MLP neurons of a small language model. Each row is named by its layer, matrix (up: input weights) and neuron, and shows model dimensions 112-239. Each number is 128 + 24 x the weight over its row's rms, rounded and kept within 0 to 255. Numbers have three digits each.
After each neuron's rows, "fires in" lists the words (lower case) most often at its 100 highest values on Wikipedia text that the model never trained on; "fires on" lists the tokens most often at its 100 highest values on Wikipedia text that the model never trained on.

L4.up794:143147156120090103093091119139128118155114108084086145138138124135127157132071097152161109102141110147117140116170133160089110102103085117137134093109114175150125101137160118111124103133148140163119120079109137150137125125104142138141095082157151119186132119146120129096136169139114129127143128133102130149158061157151153127099113103109124106099130136118127121115158130126127144120133
fires in: "into", "various", "different", "specific", "great", "attend"
fires on: " into", "ent", " different", " various", "ific", "reat"

L3.up509:142134147112069107128149119163125120163082163086157119149144077147111188111123134142137155147107098136119148114128167129098163126122132099141147124105155130147148149135140126104120119190123136161113095120142083152160121119170148167126119193074099150108112166103118117131121140107131140118132132155149123072091128105119127155128130140115160110084139114118129175083145136133112094119088
fires in: "of", "in", "for", "to", "and"
fires on: " of", "le", " in", " for", " to"

L4.up1048:137113111141102129146170119118098127127164098155166130114135152185139134086118084116104115122146112131142134162121102143124141109132144106142152137099127112138129152132170146106150170154169110147146101092210137129149092135133100169108121134140151134151121163109143130143100141140154150152156141135119076141098113090134164144106120101125175125106123143169118090152137108144131111141120
fires in: "local", "dallas", "london", "british", "japanese", "russian"
fires on: "all", " local", "al", " London", "un", " British"

L7.up293:131101111103115122091131120141104146180188118101105092153171125139111105138079056115119140101096117118130104172153113134139119138133120078131110124147164132162129153103125160124138171133135117141124115140165139129092132111088146122125131104145063141164155121141168149163149104170153093141171184126110105134124123118125127142120122142150106152130135115142175126150135088124095125150121
fires in: "of", "model", "label", "relationship", "rebel"
fires on: "el", " of", " rel", " cont"

L4.up839:160170160112141097086076132087141130137175116107109104160139137167136146179127127149166114131146117142125098117103130117111138106122161082138122110175190174087174118121116097136154132112131150131126075121123125117138099123116161124155120119093130142146126123182094129130117129128132113130111116139089114170136120168138074145126130093161129102160164134122159161158121137134128131176153
fires in: "of", "including", "simplified", "featured"
fires on: " of", " including", "ured", "pl", "ating"

L3.up184:106125142096114150132119126128119121179168159121147072134174129156108167132111097093120148156134132112145114129150093157133138106179131094156153138140132127127108166164119131120136139143142109156088099133124078148149120173131145130102130127107144110144108130104113143106135152123113094128152136172112101133094099163138159150105111121107127121120178173108158143083084115118127083133175
fires in: "award", "million", "state", "bronze", "appointed"
fires on: " Award", " million", " State", "ronze", " appointed"

L3.up298:141161132092123122129158152140145118113122120135139146130138118134153159107093094109107157086142088144166069143126157143115096092121109101113131112165165150184114120193131134089139114157163144137148112117137109124134101085135096150136147115140094130174101134135160151155098128117159106102124169144081123125125120146145147164128136096174155144131128103116138126160109081107110108152124
fires in: "also"
fires on: " also"

L10.up1022:134128121091128161120114141192081121116142109131154117143127116146109123115137121127113144123142155138112142158157124168139136106149137116132129122147142187150156111126105134054137142137152110110111144108167111120117129147121093149175159136126119115091117154113099132139120131146126111146124153156140163157108128138126129109128095069170141118146140085125125097143089092112151065102123
fires in: "which", "that", "carmody"
fires on: " which", " that", "am", "ody", "ick"

L5.up278:136098114151144141145123124134141138118117084084092098124113105096153125155116161139147153088071142108089113153133129138099141136163129159157143144146144154099117084138156083111167116132143136188156157133101100151152126128110145130121111097117082153141142127163119154146082122170152131164122145125093140163129114103137135108158103146142132129105115141164132107057171126103099114159113
fires in: "april", "may", "february", "early"
fires on: " April", "g", " May", " February", " early"

L4.up990:121139131123078163123103110141105136083122132138123121166143141096104146110095102152135095130131181116066170146142115150090156136147092112142117163134131176145140112143081056117152123087117137154097132113163128124147088135135104153094111148100066128151104152136130116133118131120127122115116144138139130125142095107133131130137111138141165119118155112117148147100114088146098143112161
fires in: "an", "his", "its"
fires on: " an", " its", " his"

L15.up175:132140147125096170145103155155113131144133117128147134125165094151146091129118117107094119087086108114139118139119141108126177144167133058123158165113166118091151147169160135157107167126136135165131088144169132136149141115118124144121114177101095083128166177112102132162130184140144160111126099147132109109103127101114133091159127120114126123125159147091158140067139116132103155149121
fires in: "american", "japanese", "polish", "syrian", "korean", "chinese"
fires on: " Japanese", "ish", "ian", " American", "rian", "American"

L5.up731:114141155123126116093101114146108115132132147091145099118166112105097141153138122127116090123149094149128090107156085146132107117119130092094113109122160134119137141138126111093186087125147091136156119092142171140169131130130136113146118113149134189159136119117077160134120149173130142146144142124139076129103119144109126145109078110169151136134147139174154179142127111162109092161163
fires in: "national", "of", "royal", "academy"
fires on: " National", " of", " Royal", "A", " Academy"

L15.up643:185110102094141137114109095130153147112112114134143138158100126156109110120095092151099118157107101129081122112111106137114124102107147142136138123155142119124115090182138148144148130145123123140147121148136130103206121131123111156143098118119095165099142160148124132094102121145134106080165119094150124140151061155131134156140158130130157133160155149082140146133103128118084097154079
fires in: "while", "to", "before", "from", "due"
fires on: " while", " to", " Sp", " before", " sp", " from"

L7.up1037:163133120114130109152149123077128145096129087128136158090121114115128130125152103126116136111101101109136109142122139099104190117205152130161087160120169125150151111157137117123161101133139101185126112098118162123140117117108125151122114080114145138147120120116136155139099131116146132131075125129133152141111107142119094093127104165132107111074173094134100135105145158145089117159093
fires in: "to", "by", "of", "always", "parents"
fires on: " to", " by", " of", "ways", "ady", "s"

L15.up975:117107168106098136137136106143165119100116105120130079136114148128151112132081131130097204118100152101120106144147084161110148128167169165123112115106117136117100124115137130143166117132132171157155135119135098099081113123135100101170099146112097140126080160127115161129120141103129100139128113141146132132116079148175136079109111084163186117124172108122088150161128078130109112143157
fires in: "after", "for", "scoring", "upon"
fires on: " for", " after", "or", " She"

L3.up502:146125122118117069109077079158118094088163124107097100131141137164134130123126154131118151110168128165117095168105134127121126101153097136173118102126161097124145152131128144145153084135124102108119146139156130126131112138119106117130125135137105113123114137127121158093105097125138149078121126130139127086087147158118122144129105178183160189096175046107149137156146097114132086124119
fires in: "when", "as", "because", "although"
fires on: " when", " When", " because", "though", " As"

L4.up28:176200105132086121126135140112120127112135132086124122160136140129124145148174124145154152137098134125139098167119167119122138116095129126153159118151127135139158145111171120094130126122172135111130092088161117118143111132110091153135113175158123095138137161134093143116122176150092139075119113148134112157150113136141147133172164096150123153130156106114141098103091114165101140179112
fires in: "through", "throughout", "across", "into", "as", "like"
fires on: " through", " across", " into", " as", "rough", " like"

L4.up656:162140116135119133115117091100113153142148117151116164118141117100136103152153139147106122106126129160099160169152140129123122147132147131101080122123119158087130142130171129111097160110113133151111113134134138100140110119119134136126115085141133149114143130169115152137071135179133053106098158158134100115139110162133118103139104130137132109110124130130148127067155109115113135186130
fires in: "eastern", "of", "killed", "largest", "northern", "east"
fires on: "est", "ed", "ern", " of", " East", "s"

L7.up963:098187148128135127089128126104117128114159149076142143129145111159094105152113104123114085081160138126122113147129146160093101128166115099141116126113123148121108130158167151143109107143145136174130111137161107096167127116086136144152112131112112161128183136150121125160128149174150148143158141130157122142103104149160129153122142084137132143130144128124098141116135111122096129206118
fires in: "american", "asian", "sexual", "arab", "british", "britain"
fires on: " American", "ual", "ian", "ish", "American", "rab"

L3.up60:141191111135091136105095113085099125163149152085079130188136091126142143151143089153169152104145106168145130126127128150093140123111100104144092088125164157141139119121153120083139104141189142125119118128157114144145127131138091153132079133203127084142140168158134140118137126140130115145118122146109127166136134175133133138107090129144115093116137116093140119103101140154134139203144
fires in: "in", "into", "throughout", "various", "through", "across"
fires on: " in", " into", " through", " various", "out", " across"

L7.up497:150157108128109096093148089146119126103160133068110124119167066141130178097108162145180107084120130114117130125120157124125126098125136116143100126118130122154089130141153107113120148142120116117135124101150130108180094160139147173081099144172126136124109154124112122134145184149124134136128118162135148118149061110135088143110112094179175130123114163149166127115135147117106113140133
fires in: "of", "in", "for"
fires on: " of", "ac", " in", " for", "igh", "en"

L5.up781:162104082112120128113096105117131133134099094115116116109135130132101147085090135159164143115071161140117151110137142131099122154140152131191098104152154121119130113146117091104126142177093126183087148133156147110166100117149163127124100143114103143171093123120100120117147123127130064111105110152115149131137106146119157116117135092128140129083160136130153118103133111132116140131138
fires in: "on", "with", "per", "his", "to", "into"
fires on: " on", " with", " per", " his", " to"

L12.up105:119141127116163134132098106129132146106154132079109127094131135109081123133128170153129113109136093081106085139147153130135135129086143134170189139128144117106131125180139104129154150165111139155128129116116160115195134085099097123109155147119129100141113146180129130108127125111133163116156113153139143118100107152128147126122114086149163201118143144093112119129133159117122110131127
fires in: "can", "goals", "go", "do", "going", "don"
fires on: " can", " go", " Go", " do", " Don", " Do"

L3.up1060:148131110071106136099094100125116082177160127111091101153109149193096180149111123150133156087125101119092123132131155125138128091149125129115104122170121156140143130115113143105131107141134115112130112117173116146149097110151108113147128100130072127142123123154134186115109132143177099059137102147126138141173072150137101113140110119147121104121136075114157150123152124115151091149162
fires in: "which", "where", "what", "things", "particularly", "whom"
fires on: " which", " where", " what", "ings", "ly", "om"

L12.up492:121130072079112142077094129147154133128109138111119139183132128137081121156095100145131132141145121173141143122157127126124141160157133163136099082147174154113151119115146142085172132129148096123119091097139098093126144117123118092155142173178154150142107149098117115133121135103136073118134141125126093159158106108131122113135131142164182145098135107148120125098148112087107128189097
fires in: "before", "after", "since", "over", "until", "about"
fires on: " before", " since", " f", " after", " over"

L12.up185:108169139105147130139130100131130140118117120108111119108134118149134106134129107114134137156156106100153066123102103118098180155151126153148116083151167111118129149127124113131133139146198053185169116142157152134116132115122117133115108160163110102101122173116110151138082116110126142127161135116130115132085143125167122152188104125134177152112153116130129115143104147091095132147142
fires in: "after", "before", "since", "until", "people", "men"
fires on: " Pe", " After", " before", " since", " until", " after"

L4.up911:137163130114120124095123072169137109085128133151121083135126120151129104157100101181088151117120174137141149166144101140091131096115080151147121158131122171135144082176111113121164151104123109142067097143116147104139124123091129158153122179129112144132135137117141187108111146129121112123130114117141130139106154153134100170120093145125175142116117138193138136104134112124106111104153
fires in: "of", "joseph", "daniel", "louis", "jean", "louisiana"
fires on: " of", " Dan", " Louis", " Joseph", "an", " Rich"

L3.up264:098138090128126103092162117162125099102165117134114115171116120127114150127141132134105161166125163131140129123103108151153138145128138136132112103159141147102154171131131125116180131115119148131083131084154159101115127104116090132123142154160116151124112130133108140147156085164124085120142152113158094121126171125169076166114140123155150146076126098133119098125136091134107080134125
fires in: "of", "if", "ofakim"
fires on: " of", "f", "d"

L4.up768:149141132137139096123103107165122117103157148120100116137131149109086103132123168162161105064135203128107152172145099159137111133140133156159086079130151111156108152147138120120166112177148143123108134153159119138108115114138119146125117095147102151136125165100091169130104097139129108147149137070139111108134118115151156115106144141134165184117166071109124125141172114093145105135115
fires in: "when", "king", "after", "caröe", "ghoneim"
fires on: " when", "y", " When", " King", " after"

L5.up672:132125110101109131131134091153158127108136097095101162104121144128120101151137156160133159123094108149132159138164144144136123112124116142127138088119147140121143163196158139133122165117145128171123112170141141080191089122151122143158120147115087115125109128130141160115119132194192127096154143137170107078132093132134102114114136137115134101137155126121155141148157082072132133138130
fires in: "his", "her", "hellenic", "lithic"
fires on: "ic", " his", " His", "is", "ac", " her"

L12.up1010:133154141116102134114121101153120125123130119136102171108176090164102157151152120109136137085117114149090134121129101096142165148110111132158138064150151143125184108156154124135162155125168146162143127134125151132119094117158089141150102162108143113118064148162128132122151159177153108127122103175139114139128135129153088157104137136141150114105089089133159105133117114112104123118102
fires in: "his", "s", "her"
fires on: " his", "'s", " T", " its"

L15.up548:166116119111142165132087109153144127121130145117103154132108105136149122116077130152123148128115146115148146124135054105113118119121157126124149087126144155119108078150098124137113095130147112163135129113128087109186098148084128124138098098119131167129141158130147131126116130160135147167134109128146133136128066146163117096120131125127100121112113156131129154119130098111188144148155
fires in: "for", "his", "forest", "forces", "alliance", "forced"
fires on: " for", " an", " his", " mov"

L3.up329:137193137146119109165102137121152144099127185106141119157140139167102136108108128158162121136160119152173153121125154155149105068111078138147162146115149107115120170145160099105101156169127143148084066115129123130162088115126091185164128143125120116159098132161119159173127143152153118128119180087122114135076114142148093112100117118136141125134134119126157145102156140119133111180132
fires in: "university", "goals", "baseball", "texas", "cemetery", "american"
fires on: " University", "als", "eter", "eball", " Texas", "op"

L3.up560:123149171116102096125114115161101095155110171146114112150122139147126120156158136186147147118170131077117163126141118139128114141113137111145171125141141082151184161083134111121128124135113149148142109071200138157138091103126173116105099141118137081132089135132149148140129161088162112100145117134119113112115134121141132144133146084172142120101134090137156158148114106124145066125158
fires in: "no", "housatonic", "hellenic"
fires on: " No", "o", " no", "at", "x", "en"

L15.up1065:158160095135121088154132089159134130091122111153109132128110148139110098138124149148094147113113123142115116161137120117129141108126162176143138115121138123152108127177118104138103121131136140153156112124154097121144123142063096089101128112104118102154138138130083130172094133091138113103086122099147119140075129109152125157133151150122146133128120153134135163118117124137099163137150
fires in: "to", "that"
fires on: " to", " that"

L15.up130:133124140137127158132107135144100113136182159114129104146179122144105170117164123130122121150138083114115076142154143099147115140153185148122165085130183139086099150174152105096181102121088078132114143133172131123177162105153122119153105127123152136120114151140104175142130122117132117137126152149123110118124129184118114158131128119177175124125178122109173131171163111113107097145143
fires in: "as", "because", "that", "end"
fires on: " as", " because", " As", " that", " end", " per"

L3.up33:109162122100121099096130119118142133127156151121134132125156122171144147138132062140110131142133117146136114117172169170099159131121130126132091116123119180141138094141142138110139163126124094147118091141165120095102116155144133119106112165098124124081130151139157150094086117144136105122124138115148138133155108120146116198109130123110117113121130164178113084072133130124096121125117
fires in: "of", "daily", "throughout", "election", "multiple", "elections"
fires on: " of", "ing", "ail", "out", "ction"

L3.up704:139112122101102125136147104136145153135118105143097145115150144136124126093111088096129149135106155113147116110119086125060131138210133075148155121114157116107123074137115105118144112148085089170097119125138124137161114099075130125125141159135132145137078142126115134132111106152125117124164135112136113169115120098118135152138144108131189134107170096109146120132110106107109107136158
fires in: "with", "for", "made", "because"
fires on: " with", "av", " man", " for", "m", " made"

L12.up416:122161144118087112106139139134125081138102110100138093131154111157101126168119131110133101131154101149125139147142116141139122083092146129134131082186162166113142124142189169106121146140096105142099114097139159121125167093125057144107133139145180168125152134152097120130093156105117079150151136172101099088131143145148141153109090147172103119093112131142132090061136152090081115148107
fires in: "at", "of", "from", "attend", "reached"
fires on: " at", " of", " from", "end", "ached", " ch"

L10.up3:130167087127095105054180088151114167104127121137131139154165123137080125174169090109114123090153163137143126162123112135109176170147126112128105120116123116143086079125124124095108131143131142115092134131148115144105083134138109173147119122138093095123099166132123136111115138130137123147131137159119133138098149128160156119111113085151181128110115135104118142164109096150123103099166
fires in: "its", "available", "provides", "itself", "lafayette", "provide"
fires on: " its", " prov", "ail", "af", "rans"

L15.up1094:107144145130123108095144109103122094107153127088122087125143113138083117117160101087096126113120119126107152145125162136158138104147131141122161110131131116103149121116134106114146083149181149177129143086104097112151160085157127121127128118112130128129102155159142187141100163101118089153177113095123139149111104110132152129119160176120166132149145167141095150113124091088109065164142
fires in: "as", "after", "when", "upon"
fires on: " as", " after", " when", " M", "on"

L4.up830:118114109115146136103112118125114128111107153097108108125157121143137140134120135125177118135105101122116109139153119154066100140133079125131125140144127165135122111123158077148116094098132099124149148094090148119143101108153093162118143138193101120095137138147112134096131110105162127125113136160107140155161144141153145129093134126137159158101127100126121124081132127091100146157115
fires in: "during", "attend", "attended", "entered", "attention"
fires on: " att", " during", " cont", "end", "uring"

L4.up373:138148091129170087067160132115172110097110134093165114134122095123105122158116042138094158100116151133099138106126149119094152147110103097149113127148131164172119144125129091083134098095143148121153131096138108140112084100132086165141117108135155162121123143136115148156111128161201090102104146143102117166100119138147109143124117127133114127134136125177144125102100104122084135117165
fires in: "of", "throughout", "twelve", "longer", "diamond"
fires on: " of", "und", "out", "ed", "ond"

L3.up167:156149106111117110126166138119161123184141116128085155185153093141103158140143103147150128106090077152101052138113092129084119121138124146135104097162161191137153114107150132111143102125121105130124109101141098137133136153153095133070124105174098140130105137156132142112147124130136119088137127159117125138141114142135069142139158130166175135110159080123138128130085125126116130135137
fires in: "during", "following", "throughout"
fires on: " during", " following", "out", "ing", "uring", " During"

L3.up190:169130137109099152157139142134123141137151172112138156126110141145109163085102086114120145095138115092121146151089127102117135086104110116117109107111208138111161113162131114149129146144136136142140134152115152162154111112123094128107105138134095081144088122130136144137082129168143125152116154075125126116122115112129068140145090126151137097128116098119146102110155143124130111174155
fires in: "football", "footballer", "playing", "coast", "played"
fires on: " football", "ing", "al", "a", "ast"

L4.up1021:131127130136097120146144165175127142151128179158143116133156121097118118107146109102152119084111103101121130150164092131111150126162135135122126069173113125124121157131166096107128147184084137111108095087153118127123119140107127167104152128147120144163110134116142164140122152154159116141162154134106143126144139111146160160104111093175134125082152130140161176103119150136157141112120
fires in: "10", "100", "previous", "opening", "open", "previously"
fires on: "0", " open", " previous", "al", " current"

L3.up705:131113109100111128120124131174122122112124100141133115123105092152107155128115134157110199107133158117105121142168124120149143098087151148124114120114141126131165146140153137149135159153137176114129075115142116171146097070153129163159133141129106113120107151121142165136120163115149136046165118153148111087167091135121085166092107126119165106155113120127118148149107133108164057131130
fires in: "which", "what", "producing", "whom", "how"
fires on: " which", "duc", " what", "ct", "om", " how"

L10.up550:159150121086106142111121082100152127132108077105090137114177151129123128106090168176136093161116142121134156143125112127122116100110144091119115167122102127191114137121112144150116132113139123192173142122104156109144096126119128136109098171139101128125119130175122117132129123130125140171110104100123146161137116119145116109098098131115120175084132136167129154090177103088123128146090
fires in: "an"
fires on: " an", " c", " ar"

L7.up684:147168110132084122083158154081151120096109114113116152147144089139124152094160125194134128105098135146140086113113160123125172087146133128131161116142184164132098108142117119123135141137142106129157099134126092126148099154115087136104113164075117147120117127103157163139099136168161146123152138157118149134129117132136116125185121117152152124121188151123104129079171139154096137159141
fires in: "of", "to", "multiple", "download"
fires on: " of", " to", "le", "er", "up", "l"

L4.up420:133127110101131119117072074164079165082163163120109105131140179124119117131149106161093135110112173086153134126156075110129147123126155117197132135119164143118140160177147099120129166173091160137085133084140139116166071088086139136148102153126139164110094120107098160139131122155102120137140114152131136141106122137136143128116122098134180114104123099136141132176106126128126077117126
fires in: "can", "do", "will", "yes", "leslie"
fires on: " can", " do", "es", " will"

L3.up1122:112191129106117104127094124114090115128129096103103101140118109121130140114067117179124126110136115097088178141136141131072144137104056130152144087167118157119184126133157125130124101120165135142120105095096174129160117140090137164105109132150114124141125159177159126165133128149160108131155138111134141112163119133152100086094094125130140104138136102159146144130063134143095111121154
fires in: "an", "anthony", "animated"
fires on: " an", " An", "An"

L3.up1150:166128110120144125126152090155152127124130115150119130143114113154110172118109114139139169132156123140155126177119123105106169100137099130155141153124133160153122149143134150149128176119151106109091113150139149111105119118082140155089137134110117082119074142105138097135121127118102122137130139128112132107112121135164128124087158140102134162147142131131107149135157113118130130101144
fires in: "it", "press", "fusarium", "s", "uusimaa", "focusing"
fires on: " it", "us", "ress", " It", "It", "t"

L7.up822:119134149088104153100144120116092076137154099133149114144084140144068157170127106171103169092131124175118145140144129119127099130107122108130084119150114143164129143117141166095135143133171122151075098137120162127146157106146084105134127177166141115146124133144146137147152131130120153136103103169106112077112116102119154170158102105129069104148104153119149114115172082139140113121149
fires in: "all", "other", "these", "of", "branch", "total"
fires on: " all", " other", "ed", " these", "ranch", " of"

L7.up424:112140133133085153148123084126146118160175125144131128139114100137110139113121139118148089101155151113137101139159141170119125140119101100148123129192107103092142140129139125147144139100111126134131109123087168121165118137142089109136099145153126076137075130147133152111130134136160150141133132077120127170150147089120086148140117104093138139137111098134164082106131140101129128129146
fires in: "football", "footballer", "playing", "gold", "operating"
fires on: " football", "ing", " Gold", "ating", "ed", "ated"

L15.up644:141172129081110127142135117159130127160102088123129162131163169152101173132152126120115157118173138154130077163136118121128143135175150159101159115157122140164168132152097128087092150170121178140139134109140102125106098088117132105151141092081051115109120187159114143137111105130134126141119118127140144140134116152153120147164143085110130141119122156090127079108114127142152129149110
fires in: "also", "which", "have", "that", "has", "often"
fires on: " also", "E", " which", " have", " that", " e"

L3.up1120:098145117111122162083091151124113121105103109130116112140102121128106112103125129171123135101130141148149117130131125124123110141109123161082116166158110156080174138109158149192161105082129102140080107132108143146142085133132128149103112156127096142098140142156097138129119129131135085099128147166151135129148167136181141118099088151116164113116097118125106146113133115105108132118097
fires in: "of", "to"
fires on: " of", " to", "ar"

L7.up96:152138145147104145157113140126124178123188136138109113150143110140139188130150107118119105107158120128115123137142150135115149122150143075225119115130119148146125140174126115068123135136161097164104097100135141128138103135143132137100102118116132126111126149126133153118116159118109115160160146092132112115105133091124130123111098095166125124141162121102196143121139116128161161116158
fires in: "his", "one", "original", "two", "star", "golden"
fires on: " his", "iginal", " one", " Gold", "or", "wo"

L3.up966:135150119108141108124132157118120139131140139110088121161146165123118145128137127155133142105134131181073092158158145115074138100110113113183162101131153126147172122149111130117150120099182100140143121137141084094121120104130097149066153120150101075149100153141162150105128111145126147105117115134109123113105130112139159118142129137155159118118159108124128105129156101114145124114128
fires in: "as", "however", "but", "fifth", "6"
fires on: " as", " However", " but", "if", "6", " however"

L3.up592:183156173091115092125140081116112114142169118103120146103147094172110147164143092134150122060144156142138100117156116130097112143144186091123164135151144155146160131144149144122126131122159136118148098157125129149140092098096105122125133139086100102140162175147149121138132140127105172151140112139134141127143133125118127153124131127130161113111124130141141155160138116153127118139152
fires in: "these", "former", "all", "further", "original"
fires on: " all", " former", " these", " These", " further", " original"

L3.up157:090090155088115121125128098126123143172155153166138114128184108127141113133121088128084086129174138131124080135137110132139104102149119081132142122115117113142099090140147141107132106154108075130094138118131124106157078146110153139130122156153185136165101147124162152115080134105137116160129150107081200159086097088135150138152128103168164151107160112169159112121138116108125121109138
fires in: "us", "home", "highway", "road", "dr", "drummond"
fires on: " Dr", " US", " home", "way", " Road", " whe"

L4.up92:173127146103130116105100069098130178130150148093104077089141109164145118136166128154129128069146104085165127135130129138117124114170151083182154132124139132115131137118164141093135144151129156122090110097134107138163091114105170145184126110089168129125149125143143161144146110102096122093148123146154140121109140121130151135147152078140155165137127126157104139126098133167134152088125
fires in: "no", "el", "elizabeth", "elgin"
fires on: " No", " El", " no", " Ex"

L3.up349:149147103115102143139107139129112140126106119127136100169200069144130173121106131126139169090118140155127114116154145116102112129161124120126124091141187147141109164101139109120150135163146112110100117120100103101097138129152142145156135125070099141139114152108143149126109130142146106157123163140116144100151117171135122134114102121210130110157146144172102168117161119154125116137160
fires in: "10", "new", "of", "000", "100"
fires on: "0", " new", " of"

L4.up319:132193136122128094043143118095111136129148131126116124148159137138095176175129115116119144143089106069120119151145111157116150130149121055104127128145144184150122115112153100134124130124130138124112092124133150141109111091151092125113124132112111085116101146122122128117115174112133149074137147137125141122143156121145089166149105087126147127131108091075140156140129123098135110139157
fires in: "goals", "vocals", "performed", "plays", "singles"
fires on: "als", "ed", "s", "e", "les", " ass"

L5.up488:066135157138100110132134152130119104150117128170130108125116110107123128146172114125124124117148146149077105149142110115132122120104114108104130139158140109129184170084132074143133151114183165137101108110173116142134083097156095110107089111145083099153115151136134141147123170129153167117116111140155114160112096116125178162126111102125122134154142102133157149107163120119118118122164
fires in: "it", "on", "based", "as", "from", "its"
fires on: " it", " on", "ased", " as", " from", "us"